MLP neurons of a small language model. Each row is named by its layer, matrix (gate and up: input weights; down: output weights) and neuron, and shows model dimensions 0-159. Each number is 128 + 32 x the weight over its row's rms, rounded and kept within 0 to 255. Numbers have three digits each. A neuron's up and down rows have the sign that makes its largest values positive.
After each neuron's rows, "fires on" lists the tokens most often at its 100 highest values on Wikipedia text that the model never trained on; "fires in" lists the words (lower case) most often at its 100 highest values on Wikipedia text that the model never trained on.

L2.gate279:173071128130101156117089101132130141108142087066176127127151145146144139126091102088118106156106154105187102128120058145126106128161106111138199137102124139123171169141118099128127189117161175118144136218135123137076183143092172100131163116120097060157136092148114070101148098138179104070111132158120128115051135182135179064107180096110128176136093084114142123117094205159075132109134120137145135101124095060176168148153138186114134113071149149091200158145123135128109102125120129
L2.up279:130101131102141067100116099035138150066116169139132084146121093133128125106101140114166056210115182130097180087083143156106115100143107077106168139122098154159086106164151135142122128125111186127158118080086048123132135124117123146164075148118158107172060112155130127097148091157142148111159074163133121107161108130121171143088141139124172095086079152175167153111152149097144043094130133113105101111077131126139135136104169138144133182095095164090149087118152110120121114136046197
L2.down279:122139112113098099176113134144123168048149148150155141143083130122162157108160070053110086120062101131129091096040157103106111155123154132093101095147157099106092129095095140091152100167120112143118148138142130148097129094167136096200144140183123107121080154138142141069118095103161065159135087134176124118146103095209153128145082135135108133148091100140125182098115080071150131180081107182124139112096087108124126159049122167150127159131158132163134083170085140102098123093208150
fires on: "o", "h"
fires in: "who", "two", "both"

L2.gate381:187159147104158118130109118130146100160170077087121058133082112145197126100175122145108162159170137077116120172139119162152131112101097149111128094134144105101078139132111151173137118137122150154136146151161108053121136120089198128083065082087104037135147111118099126112056101108133091147116142147183128146127214120140140096190122097201127091174100116045114163112151102087123131101135113126103139183119131135146192113097138121130093090162131154132174118139148135136082084194165136
L2.up381:179158139106162153079132118127121139196121132099106092142078136164157110175148162163110109135197139124145145167167120155117166111115061166107109069124151139102113147113122184144126097131126144205095111143124069093099148089111151109106105107112100109123126141093143126109050094102122077183117146135172177162130224141110179119171133076176173079133116099150094107159178144128180112148162124071119161188169108140163191191072139164128127113153126149166125116135143113142071142158099128
L2.down381:093130124128119178105090118146128143091136145153072105165092097159109122162094076116128116145098109157126169143163133048106129094157091132100098166140162122147110142165113128084132167141100124100112159130032157136070113141127120159198098153145114172132058117117140058169096108148104079142130092119155105182180120086159083133132095140187137122138121146142169107154121132120117092154173113175123092065146112142076123140052144166125149148132143068167154118107056095096098088052082167
fires on: "en", "her"
fires in: "women", "men", "senate", "census", "even"

L2.gate406:098181133099100135155142093094171121086079091158149158120155093121170080130116170122124158147107069166154115111117110143082171148181177115150109111065091117145102111134137091198083079200193078151144113131179119150093141185169139127166184083173117132144143151137108103083115127130108151109184157164086111142102116079127153087147153155162102152144107200111151160119137072084112119135125168133096105099154147097148142195117102134184128174090115151149089184111095127073120141173119174
L2.up406:091137198144134113134166120167149104108079097189149132143128093111175147111115178072114112080143133116105120156171129116143107139120024122137188097169107195086133124117144091155137145107153180149102073173121149171136134106057164096091141203120089142172117094096080175211108148093155155054130104131104142116130156132063170152141141098121114183120108118074113107152135147121116117117180106110114125142139169160137077087106142137084153119054182113168107125114120101134120119093106134
L2.down406:086175118115061123102119167101173121175137120142116162112149102148124148114141053140144159097107115115139120103060136163080171218164100115136109130125067082156072147135124103139118150134159102154172132116134109107181216122124145128124134130120089149145154163169170112101103102181138099099143135099162094080094094119107094114164129158106150128149130175163157175173120070134144118060075094124182069127168150124181114090142127153082106118147166161125157084187108138108143197111105193
fires on: "n", "ent", "k", "ow"
fires in: "president", "different", "eastern", "town", "western", "southern"

L2.gate329:056175126165115169147160081127114157097116107114125112147086094128098111114189034127155140150089139098094049123156113134057107160135149123129090080128086078144139090165103153075127098093131119076174108135168138122128148150134138130145113123167122133135115128087105085106073130157130083060164127129114098181119161120113151120115091079162144127169071094160190090177148134136129116117064131083080159154104121093104124082133142150072145126121080193107062157144174117170146076131138098
L2.up329:118176122182129126129146087130159146104106106093121152190092151165144145131137097114116126158112126192111113144168101118118059227098137143106135098109073083070146135142126100105117105137159069128163115135179097226158159161153097113119089174159195130142098151102060168081107113097139118104238111125151120156140152162129135130158147164155086117136120101125176191149149135127165067166164182111097142128108157117129131112178139101127156125137145134068126148111122088160169113181149111
L2.down329:133059079106111115081159159103115134091099162101084117112101147113064072127141119096124122129132170141076162197121085110098128095127140121192059140091138114082057071111121109076157125129100197102118155148111165154156165137155080111189159099153072150159104162087156054093087183150158102146171078132155072148113128129137110135126130087117190108136099132078127111095159116145093161120161122147081134137136107167136119071116128135143067163074116127095092163115160086114113121104132156
fires on: "her", "he", "t"
fires in: "her", "she", "it"

L2.gate259:129133178135075102087123130134175100111144169130151151128108138129135118107112137095052103147117084116110119135140081175116160174174091112115183103083120128131135179128153120130140161090115142088149132145164106146152162141041142179115175094035114132094144173142080100150143201117130114114154130159128113146103115068129149114201178128205097088111105127164173150148089174138132133136194140138111105115144114066129123168135178093064130155118125173162139187122128066136068069135143161
L2.up259:107085158086120119167173137164131087109093157104124110121151092142126147192144046113059106115165099127074094076153097095082135088203122118163147116114106070096156085106124120091177130142091161115127107140125180198125186123085090127161134168105109157128157110143151125139075162131066105117107161206119127102043136113156193079106147073134110112103158061161160118144078129111148066135121107154096115137130155124138191102160110153095135151109096145117169152103126134121091116107138110
L2.down259:159149151102115138129151151166115179070156169124096089146126132091167176123130121120114122120175125134151122196144129099182079112068132099146091133091158076149165126158130202074140089128176127152127107159055124104192132184116215111072091144096150086099124112098121119182103114128141104122155084112069095128086135152127150158118113123143159134111125132110123166084081146123088189097160077065123179149186100144146101130109165045178085120115116151116138138091146164078124102138144108
fires on: "ch", "n", "ter", "l", "on"
fires in: "town", "school", "western", "schools", "side", "sampo"

L2.gate54:134166155131164137092111134127169062118152106144135173180079153154156093095102113147090114073091128110149136153197106158084107141095169125124159078119149182042127119168157126182160151096104133154148075182131124129123117110072173172083114104151153129108187064198111155153167105145123104156092145151143162082135073169129113132118100090133125109156101053101157140173101133160147153080067103124096181128134125137126069099082088046149112135114096141143171143110140110117123127144161095
L2.up54:133128144077113079183076144138132067130141106125127135118065170154063148178131136114089174116144099140082124159145106138142058108107165145047088133104094107082113139144166083099120213138115070082131101149116141160125151154143138124092058115161123162146126112181173167110173096160157137148085131091134173150121117172132114158193118146096083129139094114079123098047143159149200151076115126126121111136158108161120138092177118139211101134134113145090102160162140146144119152142082137
L2.down54:161125126141027133144086113119095096104111103151123123148146134140150090140137102166124094147089183100087139101142125106085114105142100130122103132092078082141111079181134103161122175116122115094111121165102118117099122086151141133196072184073082232163110149122109115165124117093113112168146123158096117167106068063117147164165156107115131141183162172128131043122158119143149068142134125172101134107156154114109160083138139085125112128183129129137174143173099131159022167111142148
fires on: "t", "ter", "l", "e", " of"
fires in: "it", "after", "of", "he", "live"

L2.gate187:100125145033189119092113058092153106116160103113162171171148132162128148121110159152128171153183119150117140120101106195037109104160138114123151129128181176111126150194102154137138101180165150140086121161141149079126152168093165122092089124045173111144084086127122153120116157126150157089107126116121116105081157174133148090129140170091174136103102142103130142138086119071123117139106156100114088142066136118136112198158070138145105117157170135142160166161054131159168101141161178
L2.up187:131102124090166115137076143126187136144196079209143136130123161152097078122147114092128109159181097122127112094103121151061104136191098101125165146149130152112156146119085167107119144126185140144095139225114126117185121166139169145146121138070144100107096133152113125126111127144191167065132142101173163132142126122104089147160112159143183163139137085159156152170072128113140151081102136094074127082133121104167110167103112180075135125162095164154133137111048088173166047137132110
L2.down187:143107104160151121081055104113160080158202093069107119116098110127084146138131141073100163092108148107176074124141109120088178092144141163095135153100158155071113102180075146092147136160113075160099107118119086135106144116120141080113130143081153178201102172120106172142190139143139159142155117093119121085124049125126112164116129137098128089156160043080101155228132156110100071125144182157127120135143144130150101121141089170083115145145140117163167124165151132135114142066132130
fires on: "re", "ver"
fires in: "three", "government", "free", "frequently", "governor"

L2.gate336:129169158113075149065114055079110171117115162156115095113141147144115142149097147116111181128163140078176135161140086169084100121117127129163168153169133115167089098095116094145132128178129170122176114132151151131119125140069182096115124084112141086205135125153094085101152117081074084109170136112044149086122127099174127121118137078107150150105127138134154086140142088151075078136132138125139097196122152083093143083136098133230116117130101097121212172165122094155141085136154126
L2.up336:169082076167111128108159122179167117065182170094129152036115118130112116180105177139134163090169109147167193115179072160135113116123112147184097155114160133181138136172174109144114095100167106149079119041136089184127116129123171127133128105121095173129135179115122131095170150112088114143151145166134094121114131117145119134155141133163111145085110180093143099102132056139125130181190151106131134124094179137115163097177167200154102183094142117089171092164155086137136131120118111
L2.down336:142158116076117145094147112177083130153103186149101101097125126073161147164127096121151088110128197100110137146163093080174102179117045107132134145139140114129126149124207130071173110095136131100174168166079115120169122103168158104181086118131112098089143124069103146111082127130103144116149116182115168159153083199122193110175139115153148097149092166066143123150194113081157087106146123158162070142102148111141157072110140128135152164091104155121112119139172112175159159088187128
fires on: "e", "n", "ter", "ol", "her", "ther"
fires in: "life", "town", "mother", "school", "brother", "married"

L2.gate421:114058131070155137151094101176112109135159140128124194131125110154210087095076125122154112128087094090153159101092162138128152180163103120146065118108143100090130126135072140075111073130136122116208171132156129105093120134131150139156080095131156146157135076154134149199150141088126181106099133167119151134092082146133171124107135131126140151049111124104078207086117094104161146132165168146073034154119135089137135155179142123084087137128080114144131103143074121134161087126138160
L2.up421:140128136172067108160150149083153105142060119110106131162176109104131134125124077087106222111087075181102125096137159106127134119194170132155159153094153140151147220106176180122129122120101132088131159120115184086121132157135128161166143125151065121146152120095080199142112182092109147128178067185106065154160156113127108115119137197113086106110109088146181135141120128107113162143099119139153134086117109107129151145056178126135103114101166192105123156067121111139101144131085147
L2.down421:120083103080137148127169153102127106080093150125121097132068115113130149146106135065139167167116104092074121187089118098099168132132128134076141127093139125104150095132108144143099095134185067141061145143079078151113136145160083099083221151129177100121119086160113097165205158182162141155084149112142136137175145134109185135122096113184160141170174157129116153173128146123095101153177167177124142180141117139082071140154124116109119102124104079154186108157104116076159151201134143
fires on: "t", "d", "and", "g"
fires in: "into", "introduced", "intended", "industry"

L2.gate412:146137075170175156120138157147158079136107149063132175094099154158212152066091126096198117122094125092144147113105159173151106094182131132138153155109100162119063168158105134120117132129097133117189071057137083166111054140103130173135054153142170113139098110101101118143102127160143117135116159153098049141141098135089153105111193155147097148126113158157114164148116125089141097129099174165183090143154168078139140140129147126138131167085180099135166189131107079094121164156122129
L2.up412:134077202160113134131109080079178122148153124090160169156153191165155170126140173167074126172101183107142095162152098159100139105132053069115172156111150129171130072147088085114134104108089170112092133093145180089188159172119149150108073203147150115144139132169108164163129124103176159135069148134147149102131165114137150092149154080111168123148094167142092144129127132115135100142189174126105113103101110093152124133139096121103145097086095208113118169145124109204124141121173141
L2.down412:183161084159137099136172178128113094126155176168127100112156069150143232114085120077144061129105093152108071152172122132149089137105103110068084080154093144090103202127133182111164139124140086127163109146169058173135150141132112158150149086156094136084161168121157105097050150092135134087101163129115150127123107133158164108159128096119148148157123119127081101114190134153130138151088106115112166134165161077129108089153142078128080158097134133123141130178118075063132101105166144
fires on: "ond", "id", "n", "o", "y", "g"
fires in: "second", "two", "many", "fellow", "most", "eastern"

L2.gate52:146118180104107095093139105166148111177146124109102090107092057149127147174144127171126115121115084087141127130113139086085101107155132089095180139143102165093085148118101147125128129165215051168155157108148062164088095131127150143121120147123096170179173089114057152144107094139130150169153107121129139114107162137137120137191112173078138133156133197202059105171135099045133107098083086135126080107138135144168155098108132114122173115124162127137138129149094100201087115138075164
L2.up52:110124120138191180065192114182135138146147089147122113136110117166117125140104168168142141081099154140164096121139182123152160121155094091046088129115098128133101107164102114122150065110115158097114159143183133102066153148141087134111136111134119166087110184088136190154107124107102077098113148142137079166109066185120133080125064156163147146150083146151110134154139147089101128102148101136130117111231133079068152155168180123173075172180148111133097091086142140132077104107146154
L2.down52:138121170074116138172123180099135189083129116178140111151116123208139113158093098168089126178114165130132156137154153124131123111121118135108155138063118094111141090134124156057113032088148098102118126133169127080132169131097090104209125135085120152082071172100140094091117107144115141135093125084154074105126128140125079107122101149127145096188115087147084128092130113137106172134106158196121096147125085132219133060158085092155122087107174126141145166130105112077165076148162145
fires on: "en", "ent", "er"
fires in: "women", "men", "center"

L2.gate320:168147090112185109120164093095146104122163142171147201199145137162191098123155116113076120089134142118073095172161158172077139147136090077116099143038103110097146121137125142099104084189092130122115130106154126114135171140130132162097077099136123150187041181128134092116128127111126109154103142178160132110151121157102169104145134144180126077137124127222086103143137162072152132177129153146107125104158119145130189137134144096162150136131108178150115134181109068076141142170181121
L2.up320:100104139119144138095125138116139104095192149115117133147124113118098091094118102109164148160101176200120093121139164104156189121055145065112159141103139133108184153143093122081100144113122120087156173202114047100120120070144059122145129194094147099148073131136154142129164117148109120060097097165062161102148096073055171140128179118163093111096150123161145111142155142134102136086153149116159126135156142156142122091156087114111170129151071083037145091104117092109159123136169128
L2.down320:153150124107153131123071091140101102124123122096139184138088102122154123111190162067069177141136100130108101130118133136184117158123108104149108150124140067091060109125121152089133077102000173106105111116163178120135140176097204128123130110111117117141143171118142182109122106133128125104153100152131154133123169105152117130106155124125101139120129211076190124071098168087151157087103029170154123151148142154127164099118136161167166127085165126128105141109107169101120169098185091
fires on: "t", "en", "v", "n", "in"
fires in: "it", "italy"

L2.gate353:132122135121110124064140124092160117161134142173170106136049087123157124126124080093098164117117162127071118177104136131148082186101143111135086118072144071125136156153118098114122082103092150107195200174158180120123146112145154125084178144096175090054085071179156097131115153173144089174118116099062164135140140081087196124116057136146175081148144139091153188144107117138092110100070122134127131122130147085109140112136135142145134146112147122096136102163129073085144099178173148
L2.up353:072120139072113101141130097090150098155088151069142113112164100137140133101053153146105172090027138105126092144124098113099062128101093146183176106143113095064059131173177195076148107124099146102127117156128071154118117145148164131117089108130114067150110051111164171142189126133153165171151159135118101113131083122119143139132121095107101139135075134111150163112080129123145123113152085159066109108141136197171110082169106176182118136099150189150121165114124156133149143111130140
L2.down353:094142118071132182066216137106098165178105134105126098076092080161114106131104104157164086162107149151134172156107143105078111119087066122155125092127126146110100118152198157121165129148060134138099135084088084131149110168128159130143136154138111150150122094079095175089125171147167121178123131083133141126068169124132190154133118140076121128187162153148148110172086139145174124089110149076108096148063118114110140145114155106185096088107120186168072106161119066164158097117169125
fires on: "z", "he", "e", "g", "t"
fires in: "she", "brazil", "he", "it", "zone"

L2.gate355:123143105143161164121151091133160143125084145139161155128080139161122081121092147149084122121078143111104133098128122114063161141100096148169092095140140128171134100174075101170077066181073156147100086109122103102105147120144109076155102100149152155148126068175122128173169087094107098053158134128059091157154086140128155129108113128201122187114080141136099123123132082114142185154133090112049088117150114155098194138166143087173151124127108206098142124180111128131201164128137129
L2.up355:152153159156116081180110111150126118099076134111150111135119104101107140122181117141107138095175142169148174146121105153105115134088147186159177110154141121108146136168152111116126136153140123145132133121127148207070180098147167070120106130095097120091137171136166140132091128134117149132118197179184096157129100132095089141069114113122126138051144166154100141083149119186071095085131130111187121080117163151191088135068143105168074108104131211202086079165159130139160053120138158
L2.down355:114092093134105171156165123092179138096146102129135135142094097120140110185165101148095138131135112104181142091097118140093114093095103162121136125132094150079118096116126093162117149122101092146127136090245135157083143160105151129173118142128156110148122190147191119130150090107066080085074101071098121115145131139137137125188138078188080131122106068135122121148132126073068114140164151140155179188160131096067136093162081183119127086144127067105160132149139071123139162063107182
fires on: " that"
fires in: "that"

L2.gate422:123151182079176178108138092119164154122173110127148112210112146176121101132094128135100134123109098198100131120148147144155144143044147105187111160116142112095145135249123120109123086110136160139179155166146131126128147137112155128131144145113120105135142127112116058141113104167141128142095153102135119077066133100068150049129062123136104153110093143144151151104085136107079117094081165102156145204136117082096104111112158135092106133145141136120203116137130186177130041158130104
L2.up422:093151126154198106110153148126146089184180125134059171127127181103072100150102113122145091064109128139142105138028103153205140194137155104110107216134136128134115148138143112091145114195161136069107163121141118128166084135122154110137143097123119155052190127098115132144132076176145108160128112163121117204171142136114066120117127085137131116161126173113156106129141155124142142112132103196118156135152165186116120116108104107164178163125149073175157124129149100095146078134170150
L2.down422:118185080146106081101169119107140139178117144148099132135128132123123144079125104141132146198093112172107120109162120126143130230143060116129136131137140082149105080150102183127095097108122106128105119079119079140123140098157126056226171087041095093165128110110146119188140193182160167103120116150103092147090136162092183109121184065111113151176099128164149078146116105137148147120149135093169128164162142099125142105149203140101131150162138116084161122135116142131120119192114148
fires on: "or", "am", "er", "ich", "ast", "ad"
fires in: "north", "james", "michael", "azerbaijani", "east"

L2.gate446:117111071122198160083136134129189091151112175128193070106127141155177133126188114062139072119113163102159120173117169151195121210090163129146099128125138107122112153093166111168137160175097188101173136102150110110115113074138157111082092073124094087182154132083174072179157123136130095104087115151074117161139138176105156156075128130124130099098160110115082091109183144122116125080115087129099100142131165092124164119143159076141125136174126168123181150136156115126175154132136141
L2.up446:120131130096155173149137140120163101110178125128123159140153159147173127125125124089141111170129139087085132148158131129146093169167120146117114126114107105051143146147144133125080177042161139138098183149138160255118107142165156099137187146105072113123181111153102135147110095125118130120106106100104134187154138147170178182131127088098168095088135125159121161142121146156112114149125093186100182117070118194162112078195067091111086198181124170125103173130110115146112137165168109
L2.down446:141068131112112162126144156123140100120109181125150143115137163167185158123110185075156052093148168122149149138141130111169162158081102111072128198113108103102122111126175109102170134109129218152148159102093104111137094153152133096172196146124089124145139153093157146200097117169105078116096185133134080155116141098130172104132085113144140114123092111143140171115164188187177148119116084195176153144084115207124201133104126153139106142158180120141118122131178160119151136096120173
fires on: " his", "er", "is", "her"
fires in: "his", "her"

L2.gate248:126102161106065120116091096133182198137155145133153176112118167140075131136161071088123116069094112151086098141146059162147114178144117149056179156089155172175120158149112105138107094116057126159083099136120132147152109166153119132118149112123131073143158103195122116155132107115113079131091176082112100081095146126115131113046150179159070158148104104077132158082070137157169143113117126161125116135124102106197095079176145143127198124106143152163153136128152087160161158097118114
L2.up248:195152191144141067082181066080148108115071141093159141089120058149153088138127149140125108114168146099084147110084155121160098208146112135101167099122101148107134130152129135085107117108123084158109147128129104146155126108110089158129137159138125119171087158113126094092066075126133186123104087180094080148146146085160118044107149112155077141093157105160163134148172114139100114093087118112132111077123196143156133118071116058109125123091127163141183119147110173157072109114117065
L2.down248:076124129068093161117129097105078096176203104157079155102148150091120133137124185099083141107099103081157168087101138170108159119112147091120081127103104087143125086075157107162130132110112157149151134104186142111137093114132136126163150056154138148098151116156142151124146134114176110121123093121085209101149126118167105145089114120136156150113132121158177142044155143115159160182114140132086117072077063079156168196127115200082106083137165082124182089116144091153174116116101147
fires on: "e", " that", "y", "ch", "is"
fires in: "some", "that", "free", "home"

L2.gate264:104155094148114119078130093138165101154115114145201130109169103104147077086108106138146069141100129114138151124075071147088183132171130105165110175047138147130162092169112116161087085140104147134163136187131131095124132130138112130155095170114128172136119083151129115150174135187106124117146139101056069144134126121114151161104127145095173121156138111155176130154019083085106103118113152129134083116077148153100112162159105117095198153092093159118175124235125138094171139149099158
L2.up264:150141124112154054068173084084135125126129103126150122148150120079137157123161151132167131096107120155099150152099176096177180129077136143115112130154073132082101134150167099117131150114140175093175155132129158164121114124230134101129099181087181098160074129148138164103093108136121093183132120134161123074114139130166138136119109092107115149123185133105166097198128148146116066104102103119122112028084185042103157097111169162091127129114133139149095080124131190113116156133146192
L2.down264:123132090145109145104154141086136176114141117138109141151134158159159174140098112160107114091103155102117124101145132159113118137190128151100155148134098132099182106097104131163166146094100194192094109133230187126102144123172159144116111086147098130117143143136123070144095140137175081134084080142123095090131135084107140121176155144151085178118117084191171081105078107193119111114146160120127151179125081128102165076115075125075189049088115121145081087186087102143131104089183123
fires on: "re", "end", "as", "et", "a"
fires in: "where", "together", "end", "eastern", "montreal", "ended"

L2.gate47:155134127147179113079112090161144094027082160123133147163137084195150136125138170043129112112144085155093152122103111208074145195138196119090141133111139144072115118125201145199125135144129099168138110119135131063106184098175138153128112097167126167166161099120120124188133133146101085130110108145109102108135155122193128101132146097150148150111131132111104182104099123098100155087122121164089074039152164165151132160134125186145115145119135146106119114157176131102086103139136100
L2.up47:058120109127145146131086092184152085150119090094161140129096117137135159164119203067126121152157157085131152182098117142172071166144145158114103121108150172086206130153099187135149145073150094175171039119118105139103113073133143129077165134121067069141114129162122120156202109111160103092123162115147140162129155085113152176137053128074159121125042144103119139138087126152117133163175116112116155075145109096127154149152138149128128124150118095078152069112143100103127123162162119
L2.down47:208142169154110114163141121099114086148106166138145129129168096200117090108103105157105079180069139150069175113095119177148161188142154124155111132135099134171108169190136133097143070133102157139113159107010071136098128154146064103199172133099103097119161111094205135130107129088088118163156162133148110137100137120093189100117121123144162139153100087145161126058165111143180160109126154096117120138118157111098145153095167150141084103120104167130118150106158134175088142123127148
fires on: " The", "is", "th", "er", " an"
fires in: "the", "his", "illinois", "other", "an", "her"

L2.gate274:094130110131090072130107161118147118140126129136078121123104118136160105073090108113169179143084182136101106138100109152122105146088132174097149162125083118102136192127150072140112110160160144067130228168118094111177128080121168112142144107088136072138078191139095127149124150150095162102055093133050168173141083083138164126123149185121083136122108122130119127137094158141155114126141105109149086130116165154137053111127067131178096092118135067123103146175062089124106077172161120
L2.up274:113112111130100082119095112109114105164075138081105124127137113074168141089101059139103107161105147137131186104104114125118122146179063131098109207131158101071169116140102163113115098164143169095144137103148055138079121126120107096153106114130129135178057124089159090114140082102075121078108121061100152138202074108132147088125167102114136110024139109167099149110124133106086170110177170172099103144164096095139103092118082133189113097103135097105121138150111100150116103081182141
L2.down274:111081151138175132113161105116114113115126184121111134136146108092091076062151161096141146163095142114060134090088213152139151179145107117114153129111090117099093117205128161110130149088039091169140142170161174100171165141174102102094153130161128131153193177132162147102189099116105081143109075166102168177164105093159131182115141079146133076077156164106174183099110136072110137090086122107120140134179088137111118145132161155132110068153170146139128153129163123136120116160144117
fires on: "t", "f", "c"
fires in: "into", "introduced", "influence", "office"

L2.gate212:093125192125130118177144055180151084141124147154125143152132147124161090102098101076089120177103107147109100164146124121087145165150114117130177105134119036109139188079117118097114119124095103111121142138179124104131105143100169166111167074072175077213114156108035148100110098097112155188158156155153099143084080083080170104087110150100101098146140130105143145152156161108121131104163089120155123115156123154154117091135179102182189137111074163166102145109107144128117146148070160
L2.up212:209103144118141136146141163153164148059131160088149079132133050115124143166042145138126147143136145131104051162150096121131151116110159120136085098089118149106053126129099079145130129114132125116039168151119150138153129115157143134140119118128040159154127114057131092186117140149171112124122146162106171136137105086101202101135159108107148132113143041152104116129092126141137035133155149106118087057120132137188137069193142151118126157092110107118125162125133134160098120143168122
L2.down212:134138166062144166106143172050043153107101094114140125101140132084141144077139059071126146049242179118102154085116153110132106105153087157128192146163146090087138098115151101108148128095127121134121097124208124138116108083148183125137142111100139141111149121113099096117145098133122115132094153098114132177081124120168123098140127085092191163111105175138148130162103147163159127147053117179137139167146143102135160146117141115132196144157155186127147136188155154149141096139165101
fires on: "n", "en", "on", "t"
fires in: "then", "children", "even", "thought", "wilson"

L2.gate334:115115110158122087079147112127129097094149159128220167140076079116059143121120105148138157157167133089169128142125138131107084114160135129150107165176121142103086151121074074144105120110123155175128147167162095114132134124170149156125105106117110149142158127133178146090150106160120149127065098057115129046115104098134070100120152049122185170150114101079105109178128106117090090071144181065081119142098132158095124104078084138148115160161080158084199113157142100109104092157183136
L2.up334:128120113090133118124079121090116084106156110102159152135157123117119166202157107178064153127137136143102129142154095148150108060137152037110144109182098137056138162078149135094137144092121097032098148137087126140145153168098164094146179103092143094106080148118123184089152172149143161115113144160105148112095145156160157093111108077142179111088124130165112093133102114115140140139094070106127199071127140082155150104147076071156097103090161079135140148123104186169088116088149086
L2.down334:109115150127098118139128143148163091121168122103143144112083146105134111092157124162160102129143116113151131185146085093118174129178159165169113143138140175096082099141115143103127134135176043201096089129149144231073153116147156135088094136095048095150141125142158135133146131088147098150145075107118109117129088148152087171130145133098133138089188186149181139167128100165085089171092125056179124190095157129122116139114101110093196108170119114097157127093163164084064132174127091
fires on: "re"
fires in: "three", "creek", "created", "free"

L2.gate435:106131185157108140087106107137116110126098081158139103094070130161133077138163110171145091084165150063136162136108146146109111094085150103082165128124128111058119096155093106139108045087110068133111118119151110130117115107131132145137178103122081159133106099181136127078058136137135142094101129156085117188145108170111118120027149138158144111120077155112098113215147160119085068074138176105127092112095168149150145078150085106112188129073151144115150167165134070101150122112103140
L2.up435:117174193053130095166098088115179112172143094168081105221095195150149128099146195146113073110105148102164136169174138128111156108082180125143169134119079142056159128139098119134090141100130110167077070087128144134118175088166160125099135132114126113171178097175115082133127085118095145113156111084135155111111089111101152131109092167152133133178139129106109156132149132101177126147150092136107122088113120107189109159083119136212085119143140144083136123166070113119146093130073120
L2.down435:097140158074144136142138098103150203108112131175106111143109097142064071122097124164121040113126165165121162132076111144098100119122101120124122112155080123122148051132123090144110113166141080109137131128134061129149109085203133092228161119112104159118119103099213114135119146124100130114144150129105108164165159097101125103133121155131199156189095160166103179130187090126099144088148154127158080091086125109125157122077114115131086145086145154119107165137114164161149136032151113
fires on: "o", " which", " also", "e"
fires in: "who", "which", "also", "he"

L2.gate238:114145132165096188082113076103201165145159111185124118137100145149111112131156078090099125122148080150085129072165101151119098146158115138144146082066154080129103141105138140109132115161109152141103134101181094080170157138109132097168087113141084148125194119137148154049132120139100076134192135142093117172160130081113146075045130079126141132170121141147106120130136174153077209101166168107086138151133146150162142184161131158156084084123148139141073153153062114155185145147151125
L2.up238:134121131093113097124141152109103150128137109152132103040077131138133124132151111056170131152115118145154122106039132153077100102128121104116111130112135139159108061077159123174122158129172108157084053144139119113138196156163122130127059134091135047139100114187137131137151050131149128182125128119120066124059180137135119124148145133105197116162114113134138104130106126148137113144126179152095109112032161119138124189168152143138070061077113105095151177160110185099138133153135132
L2.down238:111157141123180125178051178104121164126135155086139122188071061144119121110142160092142105115129111168154173089139164097175131118062130181128143072121117149134163095150102102155107134140074116138119179094119111120099123114089143106218150084104147121095069111096062169107056143098165126089166168134150087157177147118160096120104160091101123133171090117137152117175140127084202180064193162126139136147145155109120153142151133159099103177145137152151170147119118136119106182135105121
fires on: "h", " that", " which", " and", " wh"
fires in: "both", "that", "which", "and"